Weights of a small GPT-style language model, trained from scratch on English Wikipedia.
Size: 12 layers, width 256, 4 heads of 64 (2 for keys and values), MLP 704 SwiGLU, vocabulary 1265, 9.51M parameters.
Training: a variant of Adam for these matrices, 188M tokens, 11457 steps.
MLP neurons of a small language model. Each row is named by its layer, matrix (gate and up: input weights; down: output weights) and neuron, and shows model dimensions 32-159. Each number is 200 + 40 x the weight over its row's rms, rounded and kept within 0 to 999. A neuron's up and down rows have the sign that makes its largest values positive.
Before each neuron's rows, "fires before" lists the tokens most often just after its 100 highest values on Wikipedia text that the model never trained on; "fires on" lists the tokens most often at its 100 highest values on Wikipedia text that the model never trained on.

fires before: "or", "in", "ic", "ics", "ical", "ance"
fires on: "ist", "ed", "ac", "ic", "ys"
L2.gate392,149,160,191,281,212,194,215,264,207,149,204,160,237,217,212,267,189,224,213,177,173,225,154,228,238,171,176,117,273,242,202,265,123,196,238,212,221,209,157,209,154,155,156,194,165,175,178,264,206,146,279,186,127,228,161,246,217,160,242,177,227,200,182,202,225,161,174,209,237,234,183,171,252,222,267,223,111,193,163,220,195,223,211,191,174,205,137,196,215,205,263,285,192,186,147,217,247,241,117,158,246,143,175,172,168,196,236,189,165,208,234,146,191,132,241,205,182,140,120,91,193,235,232,172,230,237,157,196
L2.up392,188,216,260,243,167,198,225,260,181,176,207,185,240,244,252,150,286,206,179,256,170,181,95,217,194,206,248,125,202,162,223,217,142,90,175,225,253,259,173,158,196,182,164,236,139,191,239,233,229,225,257,204,188,176,165,230,164,222,292,239,192,192,201,219,191,165,215,215,205,139,226,214,232,215,240,230,205,196,112,207,258,208,180,173,147,239,171,152,156,190,241,196,213,203,128,158,241,224,195,184,164,244,163,215,215,135,204,127,113,237,250,211,227,129,187,244,212,193,190,152,218,192,160,163,253,262,197,218
L2.down392,181,251,192,154,202,227,265,236,117,210,212,204,200,216,217,193,207,147,183,198,222,193,206,208,190,183,272,219,132,202,121,195,190,191,198,275,202,172,261,187,248,157,141,211,188,243,248,211,178,259,244,267,194,254,109,182,194,218,231,233,227,172,260,153,252,159,244,276,168,61,188,198,203,138,189,119,185,230,191,189,203,185,121,171,175,228,252,149,224,233,193,154,234,254,162,168,272,135,171,163,197,197,180,171,157,132,193,248,159,196,208,177,141,201,292,216,249,226,128,123,265,157,163,181,222,193,222,123

fires before: "|", "-", "|---|---"
fires on: " |\n", "\n", ")\n", ".\n"
L5.gate631,181,204,238,135,226,201,247,262,247,174,187,197,162,164,154,204,170,217,148,189,225,254,276,126,172,229,208,171,223,191,222,156,187,221,144,230,161,202,207,194,167,215,247,105,233,164,169,225,160,199,217,230,191,298,177,249,222,239,196,205,190,223,210,167,303,262,200,140,164,201,198,199,232,242,157,200,214,260,238,208,263,185,186,171,164,181,229,154,209,214,238,170,193,237,173,286,211,148,217,246,179,191,296,215,166,227,236,162,187,206,217,186,232,164,192,213,295,81,90,274,151,226,127,146,192,217,157,198
L5.up631,154,188,241,168,259,179,191,214,214,202,182,222,157,150,137,176,177,151,171,216,225,190,248,130,172,136,228,265,216,237,147,142,191,222,153,286,169,210,245,133,196,239,236,143,208,168,132,207,201,201,179,216,180,262,183,259,214,211,169,203,151,157,213,183,279,275,149,181,164,176,138,201,182,234,93,181,232,271,210,247,273,162,202,144,217,201,207,128,202,223,150,150,190,252,199,220,212,184,183,246,223,238,221,165,227,274,186,235,150,233,265,187,216,167,166,213,223,147,119,256,186,195,164,220,191,182,163,211
L5.down631,207,217,196,224,213,123,125,201,256,222,302,173,174,177,179,217,172,213,218,272,152,200,249,119,201,227,193,207,202,187,235,209,182,197,244,223,276,165,223,245,219,207,146,304,232,194,194,166,200,262,201,212,202,163,163,212,209,206,217,172,203,174,202,214,144,261,181,206,180,126,176,193,164,211,134,245,203,195,157,287,238,155,257,216,221,242,198,232,154,176,155,131,172,260,178,185,208,186,121,198,193,242,217,203,223,201,158,176,209,270,203,212,168,270,221,153,198,197,151,183,244,252,119,168,230,232,209,162

fires before: " ", " F", " C", " N"
fires on: "|", "\n", " |"
L5.gate343,188,222,166,184,125,227,215,206,190,238,197,175,129,223,178,155,188,214,163,191,219,222,189,205,184,226,160,172,189,149,201,187,201,204,208,241,189,188,187,193,164,161,147,212,187,140,177,215,195,225,179,190,134,195,268,203,212,193,212,157,168,271,205,244,237,121,197,192,296,203,255,225,221,272,171,207,114,189,199,190,175,192,238,156,200,218,224,199,159,162,181,199,188,251,181,229,187,143,290,212,269,158,267,332,193,197,229,191,223,142,150,173,225,217,183,181,169,124,255,185,197,159,183,172,219,149,138,181
L5.up343,197,220,158,172,174,220,214,172,197,244,288,154,166,175,259,160,158,189,199,207,211,177,189,139,146,199,258,164,165,220,209,127,211,225,149,233,259,213,177,211,224,201,176,190,169,124,192,253,160,175,139,247,138,227,261,177,261,195,135,194,194,243,174,227,228,151,144,242,279,195,255,238,188,199,164,196,250,199,131,220,241,193,179,165,239,224,171,205,163,196,144,215,166,247,154,230,146,111,257,194,209,231,205,298,212,173,226,203,212,169,194,177,185,223,161,210,153,115,238,167,232,193,127,172,212,219,125,153
L5.down343,175,206,243,205,227,193,218,154,263,176,203,152,225,251,238,182,237,153,211,159,184,197,185,220,214,228,231,118,240,288,236,191,209,168,211,268,166,164,143,267,113,100,143,151,173,190,216,181,180,245,286,209,246,202,190,197,240,244,232,235,168,260,204,234,168,200,134,207,198,99,183,243,187,185,185,204,210,263,199,262,202,291,168,164,219,151,171,141,194,179,254,221,176,146,210,187,146,204,177,152,268,129,254,215,193,144,181,164,164,288,212,223,267,174,178,225,180,198,309,241,186,227,186,196,278,178,207,253

fires before: "8", "7", "6", "9", "5"
fires on: "0", "9", "2", "7", "5", "8"
L5.gate597,202,208,189,157,164,203,186,229,205,223,202,159,202,212,190,197,213,283,173,135,214,273,242,230,280,273,133,69,227,87,221,225,186,243,326,226,183,189,202,229,129,207,211,179,273,165,180,231,160,213,199,199,196,204,200,120,188,226,261,200,179,234,220,193,196,197,310,205,202,275,218,245,252,256,190,219,177,124,230,169,185,212,206,166,135,177,189,204,217,218,238,220,247,206,208,225,206,219,132,151,197,147,212,197,143,195,226,222,222,182,151,239,235,192,217,153,168,200,212,174,155,192,176,234,193,154,160,171
L5.up597,190,175,196,145,202,173,131,167,127,220,253,224,245,254,204,179,205,174,219,232,230,203,202,255,277,248,226,140,216,166,189,213,175,225,351,154,223,190,251,190,162,219,179,252,213,214,138,189,188,253,184,192,259,164,227,146,213,212,190,178,149,160,179,187,207,225,212,172,207,213,215,206,182,212,237,147,218,157,197,216,156,149,163,168,201,181,115,258,149,258,147,182,239,173,207,161,140,226,168,121,175,225,145,137,164,246,164,266,196,167,174,243,179,238,242,177,138,218,242,179,188,224,214,242,234,107,188,218
L5.down597,182,147,217,223,145,155,120,137,200,240,234,152,238,307,230,164,170,272,200,221,253,178,194,175,225,222,221,153,259,145,238,182,209,134,179,163,255,228,225,169,215,198,192,212,296,188,219,212,253,239,184,195,211,184,163,172,226,160,274,131,234,212,185,198,145,159,133,254,234,250,218,176,245,224,231,263,229,157,195,168,119,237,231,205,172,203,180,151,249,175,96,249,123,230,221,186,144,211,133,218,260,198,203,122,230,112,186,182,143,183,255,159,167,230,277,188,207,213,237,233,236,206,207,208,162,215,232,202

fires before: "0", "1"
fires on: "0"
L5.gate182,202,176,207,254,261,223,235,203,277,210,208,199,190,157,175,250,186,260,142,186,215,237,208,117,223,201,202,176,203,215,213,220,274,204,151,183,162,163,211,252,167,203,216,102,143,228,201,182,243,200,200,218,80,209,151,240,195,245,231,138,136,237,194,170,227,258,138,253,222,207,152,189,206,245,206,219,156,147,275,198,252,172,185,226,195,144,222,251,201,197,208,215,199,246,270,203,202,178,230,149,174,242,218,195,188,150,218,190,280,277,209,224,190,238,209,192,223,196,219,225,266,208,171,163,198,227,226,169
L5.up182,198,247,214,231,174,200,186,206,112,309,189,206,210,231,147,201,264,155,174,206,208,215,235,212,199,205,235,196,204,200,146,180,230,153,143,261,268,186,163,143,183,228,222,169,202,221,181,242,239,211,146,137,175,173,161,215,172,199,196,131,232,224,235,166,190,136,222,245,151,238,210,135,169,225,237,200,176,153,237,176,131,281,244,211,164,284,160,203,243,198,133,229,240,210,262,241,207,262,199,242,221,215,150,181,137,276,210,168,175,197,213,179,137,224,230,187,172,147,247,91,237,172,198,258,256,83,248,209
L5.down182,177,225,184,254,235,211,229,136,190,153,102,187,170,207,246,187,179,159,214,255,194,264,207,166,215,166,208,236,198,191,202,198,199,169,173,300,203,223,193,203,197,188,189,120,157,147,213,229,196,172,157,203,226,212,145,236,207,179,211,139,138,200,215,234,228,135,221,261,239,251,204,133,262,210,226,144,177,190,253,159,154,202,145,196,195,214,203,246,191,252,269,245,169,250,289,170,175,292,207,167,231,248,189,241,156,204,214,211,169,185,204,159,158,126,213,169,118,181,168,185,269,133,171,246,202,192,182,242

fires before: "4", "5", "3", "6", "8"
fires on: "9", "1", "2", "3"
L5.gate538,181,184,228,200,227,291,229,231,192,216,154,251,118,229,199,174,185,234,199,170,246,280,166,184,138,211,220,142,225,207,231,160,238,222,256,204,210,160,219,195,125,154,184,239,193,219,161,213,233,161,252,207,207,201,200,209,152,207,191,182,189,192,259,172,266,143,233,218,172,222,271,197,238,232,210,201,144,172,164,152,225,175,234,177,140,174,149,166,136,206,205,162,228,209,225,255,224,110,255,206,237,174,206,290,129,198,227,168,214,170,123,178,153,211,148,187,146,189,192,215,205,122,161,170,236,170,225,135
L5.up538,138,207,242,219,240,273,186,196,183,224,242,210,138,262,215,192,244,219,202,218,198,238,134,191,180,219,261,115,251,223,283,235,228,192,265,159,263,184,211,165,178,196,198,296,201,207,185,144,239,229,248,160,273,145,163,200,227,205,191,238,148,143,272,187,270,173,270,252,142,239,257,201,184,209,236,197,244,140,157,166,166,152,179,152,169,203,144,166,144,269,186,192,216,157,203,266,176,184,229,164,257,199,172,259,177,184,185,135,153,146,159,174,119,224,178,215,147,224,165,216,210,203,185,154,188,148,244,179
L5.down538,163,206,214,222,197,162,115,190,215,127,194,184,188,226,121,206,175,177,184,189,174,209,193,175,218,244,138,205,181,133,234,215,245,163,176,220,174,219,239,185,143,231,206,210,255,218,207,174,233,191,206,204,251,235,173,256,116,202,239,288,231,148,237,255,154,169,257,253,139,257,217,181,226,150,177,71,223,141,202,227,198,171,200,167,190,144,121,188,132,245,264,167,237,195,171,207,180,214,177,165,198,230,106,244,173,135,219,242,166,190,167,177,185,206,214,196,197,220,162,259,172,205,134,253,222,160,191,221

fires before: "0", "1", "2", "7", "8", "5"
fires on: "0", "1", "9", "7", "8", "2"
L6.gate449,232,193,222,179,155,205,207,207,190,191,221,136,213,238,155,232,216,208,230,171,195,231,159,184,240,261,205,186,234,176,195,105,159,172,273,243,204,165,136,257,60,212,221,192,179,165,154,195,177,179,228,142,224,259,185,236,184,213,160,234,180,238,240,224,270,194,212,146,168,182,216,225,309,210,188,281,200,175,214,172,219,198,274,211,138,160,171,149,133,214,244,236,229,247,239,200,69,269,209,195,163,154,189,249,228,145,218,181,241,185,266,213,193,191,232,217,178,192,189,276,179,190,201,198,104,152,216,133
L6.up449,176,218,239,197,156,176,177,203,240,210,193,189,252,258,152,271,181,142,198,238,195,227,134,189,163,155,149,177,202,164,164,205,172,159,258,259,200,179,144,237,116,199,263,192,213,237,155,185,129,214,197,133,292,282,146,212,167,246,173,205,172,207,294,217,174,186,153,95,153,174,222,218,238,192,236,231,210,218,201,223,238,207,225,164,146,231,217,166,201,208,215,225,214,141,240,241,145,216,200,187,223,179,171,216,237,197,181,151,261,163,232,276,164,192,217,199,170,214,187,240,155,205,213,205,169,236,162,191
L6.down449,209,215,183,251,249,201,254,171,154,170,230,158,262,154,264,226,206,246,159,174,189,193,246,214,211,160,125,216,176,178,183,240,207,230,205,122,245,225,275,160,209,253,182,287,242,168,198,188,196,212,198,265,195,99,150,167,188,187,204,220,226,196,195,138,168,169,215,206,315,243,224,159,171,201,212,202,218,184,323,219,176,216,131,228,230,206,254,264,236,271,258,196,196,201,158,211,207,152,277,204,241,143,172,163,171,197,202,174,272,158,218,217,182,180,223,217,206,183,192,249,181,201,224,169,243,337,186,245

fires before: "4", "6", "2", "5", "3", "8"
fires on: "2", "0", "9", "7", "8", "5"
L5.gate423,208,159,223,181,176,262,172,219,229,159,203,199,203,260,191,172,222,220,258,179,226,303,152,224,237,237,120,169,245,192,225,205,121,184,334,213,224,190,222,153,127,181,197,199,261,175,194,156,188,217,212,189,216,230,186,222,182,185,181,249,213,188,245,192,203,117,240,176,170,257,231,193,228,216,227,304,153,109,218,181,107,265,240,231,151,155,167,209,189,216,254,217,248,180,212,233,212,189,158,179,222,167,222,247,181,175,207,191,231,142,174,213,178,176,242,124,220,232,147,175,127,174,155,171,139,225,261,157
L5.up423,140,170,249,210,167,240,142,202,202,174,266,195,223,254,215,167,235,168,225,191,192,284,137,240,211,226,181,250,248,214,251,234,135,207,304,230,250,179,218,131,144,227,220,272,252,209,160,138,153,253,144,173,228,221,199,236,172,165,141,219,213,127,255,185,151,168,213,184,158,168,218,209,201,173,230,227,228,120,221,134,150,226,218,246,159,251,143,201,173,232,192,246,241,158,144,238,168,164,152,125,191,238,150,200,193,172,195,231,201,113,195,215,172,266,268,183,213,223,124,221,161,245,202,151,165,226,257,157
L5.down423,228,143,139,203,171,201,172,182,172,202,253,186,252,201,283,125,149,201,225,208,232,156,269,236,251,202,228,169,152,128,197,228,221,257,232,228,246,168,272,124,190,252,177,208,261,90,168,196,182,176,192,272,207,142,206,171,130,246,224,227,168,221,235,210,171,185,218,175,214,220,187,229,302,198,222,167,182,179,177,157,144,197,137,197,145,180,211,231,195,134,152,185,176,168,215,217,171,196,236,154,209,185,183,221,189,179,193,217,252,228,243,253,224,276,179,197,222,209,164,206,176,153,250,220,196,208,196,168

fires before: "1", "2", "0", "3", "5"
fires on: "2", "1", "5", "3", "-"
L5.gate59,196,235,217,203,170,270,236,225,254,244,157,198,170,195,224,215,246,253,180,176,205,282,152,140,187,255,162,208,238,170,197,225,173,231,187,239,192,240,256,145,161,206,241,155,295,192,177,192,178,222,125,241,192,234,198,185,164,202,216,168,242,192,202,217,181,196,246,188,176,297,286,184,232,217,127,260,164,148,225,150,174,316,242,144,180,175,163,181,186,221,233,177,238,170,168,267,269,138,238,218,192,212,220,197,172,203,260,174,235,225,198,191,183,175,254,183,214,188,205,194,192,155,181,146,172,268,229,196
L5.up59,178,164,162,175,141,188,215,146,261,253,225,146,233,163,166,177,233,210,228,206,184,155,220,128,179,209,162,145,206,171,277,255,260,170,191,214,186,240,246,155,201,236,195,212,256,167,251,182,138,202,189,240,182,138,184,139,180,181,193,257,233,128,186,263,132,121,279,252,198,245,213,163,207,188,179,301,191,120,157,93,149,282,238,210,187,203,136,219,203,171,207,193,197,143,185,248,254,159,193,97,192,198,175,203,218,246,160,212,229,220,153,194,198,218,204,208,158,249,195,164,212,206,126,222,175,216,199,225
L5.down59,162,223,183,247,225,206,182,213,181,278,215,167,190,233,196,205,194,246,254,156,165,248,176,229,215,273,163,138,211,128,265,211,188,201,212,262,160,194,140,150,165,198,177,207,201,203,182,221,214,169,189,156,231,183,167,132,131,223,295,195,214,308,196,195,200,91,221,202,189,227,237,238,206,184,223,156,169,231,176,220,129,189,235,188,176,296,216,256,201,230,222,200,203,180,297,162,236,248,145,172,217,155,195,246,191,212,169,179,176,207,274,232,249,137,163,145,165,233,236,206,153,114,197,264,226,158,263,136

fires before: "1", "as", "2", "0", "3", "-"
fires on: " (", "ans", "°", "\n", "x", ")\n"
L4.gate322,235,205,117,162,221,276,195,218,185,184,202,208,224,173,193,239,166,229,250,224,226,228,208,206,196,254,146,150,149,195,167,166,165,227,127,220,236,230,175,187,136,194,219,167,272,148,216,214,196,214,174,166,222,250,202,241,197,216,205,205,237,235,219,157,214,145,294,169,236,295,198,120,206,202,170,167,207,201,235,263,142,251,222,232,146,261,245,210,158,220,194,120,211,184,196,240,261,194,243,197,196,173,236,263,170,244,242,171,251,244,121,253,214,166,196,179,214,138,201,233,174,144,215,180,148,224,100,235
L4.up322,204,230,185,274,134,222,184,186,157,246,200,195,237,215,237,265,207,277,251,243,149,260,156,226,234,201,255,199,152,264,170,223,206,213,204,250,280,191,153,265,201,168,233,264,204,177,221,181,215,241,231,216,206,150,216,131,206,162,237,143,191,237,205,193,221,220,165,178,173,225,105,190,184,168,202,188,213,230,162,304,174,193,169,200,221,251,158,177,202,165,248,123,237,218,157,170,252,260,198,238,221,258,190,200,210,175,224,243,181,166,194,237,167,211,244,230,182,222,286,225,190,243,255,276,208,226,227,193
L4.down322,249,162,133,183,224,276,167,189,197,239,175,213,260,165,218,178,184,290,182,164,212,202,239,215,268,226,247,204,162,204,151,172,224,198,232,180,203,196,190,184,156,212,166,182,162,161,236,256,95,197,194,211,153,180,215,231,233,136,222,217,295,177,229,211,252,132,203,149,230,272,212,185,277,212,161,170,141,236,220,179,165,261,190,230,234,233,234,229,194,244,204,209,162,201,195,236,231,172,192,149,226,230,258,205,257,188,256,234,243,141,144,148,247,202,98,183,175,219,219,188,197,236,99,229,159,203,122,269

fires before: "-", "|", "|\n", ",", "\n"
fires on: "\n", ".\n", "ae", " |\n", "|---", "us"
L4.gate500,192,180,168,181,225,207,236,215,176,130,248,171,197,226,140,206,239,238,159,135,223,233,271,154,223,208,224,218,184,91,227,261,191,239,174,205,194,246,196,258,184,230,234,164,274,208,172,208,196,222,200,165,126,229,135,163,154,260,193,263,131,261,177,214,226,119,240,191,215,212,142,189,256,241,222,234,211,151,211,218,185,254,156,221,173,257,209,190,230,167,217,239,227,234,162,205,288,191,166,216,173,165,243,181,182,277,193,209,252,185,253,186,286,189,256,211,195,148,131,269,235,230,171,194,171,186,185,115
L4.up500,173,209,240,224,244,233,240,179,160,216,245,268,156,201,154,154,251,199,118,219,151,186,243,147,238,198,208,260,315,128,192,253,183,150,158,207,239,231,216,274,191,242,217,209,191,184,200,154,148,169,296,148,168,163,136,141,196,264,221,176,127,153,165,178,184,162,205,158,188,174,147,160,202,242,208,180,214,171,212,195,235,179,158,252,193,202,127,195,235,133,180,242,178,220,123,214,201,239,196,231,197,169,196,185,195,257,197,233,184,180,227,174,271,165,253,259,253,210,148,279,215,252,157,193,177,199,174,196
L4.down500,147,164,189,197,216,180,150,69,224,258,276,210,189,220,179,153,166,217,247,213,161,191,212,108,203,153,175,235,193,177,215,213,193,292,231,318,272,231,263,245,168,253,158,159,213,179,218,208,225,171,189,263,196,188,157,245,149,125,159,174,156,153,201,213,226,194,211,230,187,187,185,131,181,174,147,129,215,162,178,161,203,113,188,167,229,219,172,145,92,188,237,160,190,178,185,190,217,196,155,229,196,245,208,229,184,193,168,136,233,180,214,187,162,227,292,172,175,188,177,208,183,192,193,185,200,172,174,183

fires before: " "
fires on: " |"
L4.gate608,269,186,191,216,201,187,208,187,282,191,232,151,227,156,198,226,149,236,194,222,175,199,149,141,176,273,243,144,201,179,163,243,237,239,211,286,196,161,177,244,166,132,227,170,279,172,202,202,238,213,150,159,165,210,236,223,159,149,157,163,206,197,137,210,212,189,227,178,232,218,312,198,321,162,202,228,99,181,132,154,144,194,185,139,237,226,199,184,139,184,235,233,224,218,262,238,189,131,215,191,241,180,202,187,200,199,203,135,203,147,262,164,186,270,197,222,101,203,190,220,260,179,205,103,260,208,188,111
L4.up608,204,164,211,163,229,154,232,138,286,207,293,152,211,139,242,198,142,248,211,219,165,147,227,145,120,210,156,174,210,178,193,246,243,151,219,255,279,209,228,252,224,173,241,212,244,204,192,222,185,207,135,212,171,181,218,178,222,98,154,137,142,169,121,155,159,221,186,191,220,191,259,212,221,123,149,150,207,203,174,208,196,150,131,199,261,242,199,236,119,137,210,191,145,233,155,192,204,117,232,175,196,202,181,208,222,147,192,213,216,145,275,178,275,216,151,253,159,229,192,242,259,199,167,93,236,243,198,220
L4.down608,240,178,126,109,187,222,256,122,166,192,263,197,209,191,252,194,89,249,196,230,172,185,201,181,204,190,226,185,177,141,192,201,197,196,210,166,306,203,231,207,187,193,217,224,191,203,198,149,164,195,167,234,166,212,169,181,251,226,203,169,203,253,188,192,192,158,193,270,186,194,194,202,215,217,174,151,223,240,176,201,192,164,190,155,348,207,200,142,178,149,142,215,131,254,131,198,208,185,211,158,258,233,206,201,200,158,230,224,228,161,180,191,192,250,263,225,148,263,248,168,219,215,198,113,202,197,178,227

fires before: "0", " m", ",", "1"
fires on: "0", ",", " ", " ("
L4.gate86,222,164,197,264,246,240,205,198,191,176,206,178,212,184,217,214,225,271,218,222,270,235,250,223,172,223,172,185,218,159,181,203,207,135,84,166,132,200,134,211,183,204,274,177,229,236,211,280,200,159,180,262,123,233,201,240,202,316,212,146,168,202,195,227,173,136,197,225,203,225,170,170,217,162,160,204,131,182,252,169,212,117,225,212,196,217,253,239,151,195,252,228,228,244,271,196,156,216,223,190,211,226,235,190,189,136,266,184,252,199,202,194,131,204,179,206,214,123,233,155,231,217,124,170,184,192,162,206
L4.up86,219,198,196,258,194,245,172,116,206,213,213,204,219,213,230,278,183,180,229,178,260,174,276,189,192,125,217,175,172,192,248,212,154,166,186,183,160,232,227,236,213,172,169,211,93,191,217,266,195,191,209,236,155,166,135,171,241,217,232,165,154,275,197,240,178,151,152,215,229,198,172,195,228,242,232,218,238,175,241,259,180,244,255,293,255,240,230,252,226,204,193,236,158,227,160,163,206,282,205,211,232,218,230,225,285,205,181,213,202,164,229,154,133,167,192,241,158,189,219,88,201,222,208,252,201,238,166,223
L4.down86,192,219,149,206,227,242,139,212,247,201,224,174,245,215,149,224,183,262,152,218,232,202,249,152,178,133,208,158,233,221,215,219,166,185,215,194,213,151,216,201,253,199,219,132,204,241,243,230,138,269,178,247,198,130,117,278,168,222,206,189,155,183,254,139,245,188,200,180,200,205,133,229,257,182,149,235,191,175,193,239,193,198,163,223,218,194,177,277,236,255,258,217,208,211,298,237,181,257,233,135,207,222,198,159,213,158,140,196,241,183,134,194,201,178,169,263,97,187,145,166,180,180,119,214,229,186,223,252

fires before: " ", "1", "3", "0", "4", " Q"
fires on: ",", " |", " and", "–", " of", " con"
L8.gate337,172,176,281,218,183,210,222,202,221,175,166,208,250,251,251,155,200,197,192,156,238,222,282,144,202,279,156,192,151,223,232,174,151,80,244,171,150,160,119,219,197,214,193,181,178,225,242,241,189,140,208,213,228,244,246,181,206,176,261,167,191,195,146,267,181,218,131,159,224,211,219,184,183,191,199,183,164,109,299,133,191,179,210,264,229,107,230,240,200,212,207,169,260,250,243,225,204,202,205,213,208,181,205,199,189,169,122,205,249,229,220,198,218,205,262,201,189,250,215,110,260,188,152,179,223,249,255,241
L8.up337,225,163,221,224,239,142,229,157,168,179,127,199,190,185,178,184,229,204,244,218,214,192,254,194,204,205,216,254,185,249,196,236,136,133,209,175,170,197,99,204,230,190,263,261,155,199,187,186,155,137,233,220,157,164,216,181,215,227,194,146,200,202,146,200,149,139,186,148,219,171,227,206,159,158,249,177,204,183,192,221,198,198,241,220,233,117,241,178,211,179,150,157,284,229,209,158,211,289,211,240,208,187,186,186,212,188,189,209,189,235,157,279,183,183,207,258,150,295,199,103,257,277,208,249,270,215,226,214
L8.down337,180,129,126,229,220,120,163,175,265,217,190,216,259,193,215,204,174,180,194,192,250,227,247,197,149,254,170,210,194,176,276,137,188,274,195,256,183,243,192,167,181,201,193,240,194,206,215,224,117,222,196,137,222,163,222,241,141,220,192,218,190,167,200,198,178,211,207,118,198,150,130,244,181,168,230,221,225,197,250,225,191,203,169,249,255,215,177,239,179,244,159,251,134,230,212,305,147,182,174,228,250,193,289,230,196,225,249,254,151,210,230,211,189,176,183,207,221,111,124,216,149,192,125,181,201,221,201,244

fires before: "2", "3", "4", "0", "1"
fires on: "2", "1"
L4.gate70,206,189,162,190,237,161,200,217,197,142,196,159,175,219,174,221,202,216,134,179,261,208,202,187,150,233,224,186,235,182,178,188,148,213,243,147,217,177,205,215,150,246,230,153,235,217,166,207,219,234,165,205,200,292,237,176,156,289,125,281,178,195,268,291,223,179,171,168,255,198,170,178,224,183,263,201,227,162,241,58,233,225,188,190,84,198,208,182,251,174,270,198,177,150,235,227,172,218,175,178,242,217,157,200,181,193,204,138,189,188,150,219,139,128,167,142,238,191,174,109,93,157,128,194,183,176,169,152
L4.up70,192,216,216,144,246,203,185,229,168,212,226,227,185,270,160,174,262,214,194,189,212,219,186,212,228,214,172,215,262,217,123,186,154,192,201,230,229,152,250,166,174,261,227,165,221,227,120,227,234,240,160,198,177,203,177,187,157,262,168,234,219,162,269,284,232,146,148,210,193,160,140,129,170,181,191,132,233,180,208,182,216,161,198,235,223,261,214,147,291,161,149,210,223,158,171,193,142,197,125,228,268,241,180,226,173,186,229,308,204,113,242,185,149,134,258,200,228,185,194,203,234,166,130,223,145,150,214,173
L4.down70,206,163,108,106,253,218,185,240,259,235,223,220,190,259,246,127,143,200,217,151,191,139,212,236,199,232,248,171,173,258,189,232,173,202,216,184,240,101,142,202,272,313,191,181,228,156,155,154,180,182,216,208,207,133,184,183,179,173,165,242,135,247,220,258,203,215,201,207,239,181,179,226,204,230,176,264,202,179,240,230,144,197,115,270,170,294,191,155,176,254,125,253,124,210,237,200,207,186,222,173,167,224,199,203,176,132,225,221,162,235,227,257,194,171,163,182,206,226,136,155,196,227,145,206,145,175,211,225

fires before: " ", " \""
fires on: "|", " |"
L5.gate149,212,125,183,176,164,300,200,205,263,195,180,231,246,181,182,147,204,258,139,211,199,210,122,201,183,230,195,160,195,217,305,201,208,216,136,214,197,194,190,298,208,199,199,172,210,207,175,283,245,239,164,190,199,273,262,256,192,235,194,197,230,232,186,238,254,171,220,204,299,266,201,227,240,187,189,280,129,171,215,275,213,208,206,189,205,197,229,205,201,198,243,189,168,229,204,162,207,125,142,218,175,104,327,171,169,177,238,197,203,174,191,197,262,191,161,190,185,238,208,148,208,207,188,153,199,235,262,230
L5.up149,166,201,167,161,154,255,214,170,222,206,258,221,201,168,251,148,224,206,176,240,187,160,150,169,156,192,225,164,140,207,230,193,231,247,150,230,183,225,218,253,235,218,165,206,156,179,161,182,186,229,163,181,183,219,273,221,247,175,153,192,205,242,234,213,215,158,184,226,305,215,246,271,176,131,199,195,211,217,158,243,263,155,205,187,255,203,187,169,150,170,178,163,118,246,140,186,214,138,182,154,259,216,261,208,271,126,246,232,159,141,227,155,208,162,165,228,179,267,253,220,208,231,168,133,197,228,236,269
L5.down149,245,192,218,214,214,249,232,133,198,126,181,260,181,135,225,221,169,200,164,160,251,268,239,290,145,235,197,190,156,182,246,174,180,213,195,228,199,253,212,164,179,185,200,209,172,152,228,140,227,165,262,225,188,220,250,188,258,158,181,157,169,253,174,156,139,264,141,150,243,194,191,201,161,221,182,231,217,199,182,230,244,210,231,207,238,246,208,136,198,162,165,263,183,182,70,187,284,190,151,233,192,246,156,237,157,171,225,231,220,215,237,167,209,192,210,181,213,196,260,157,195,178,215,79,228,185,258,271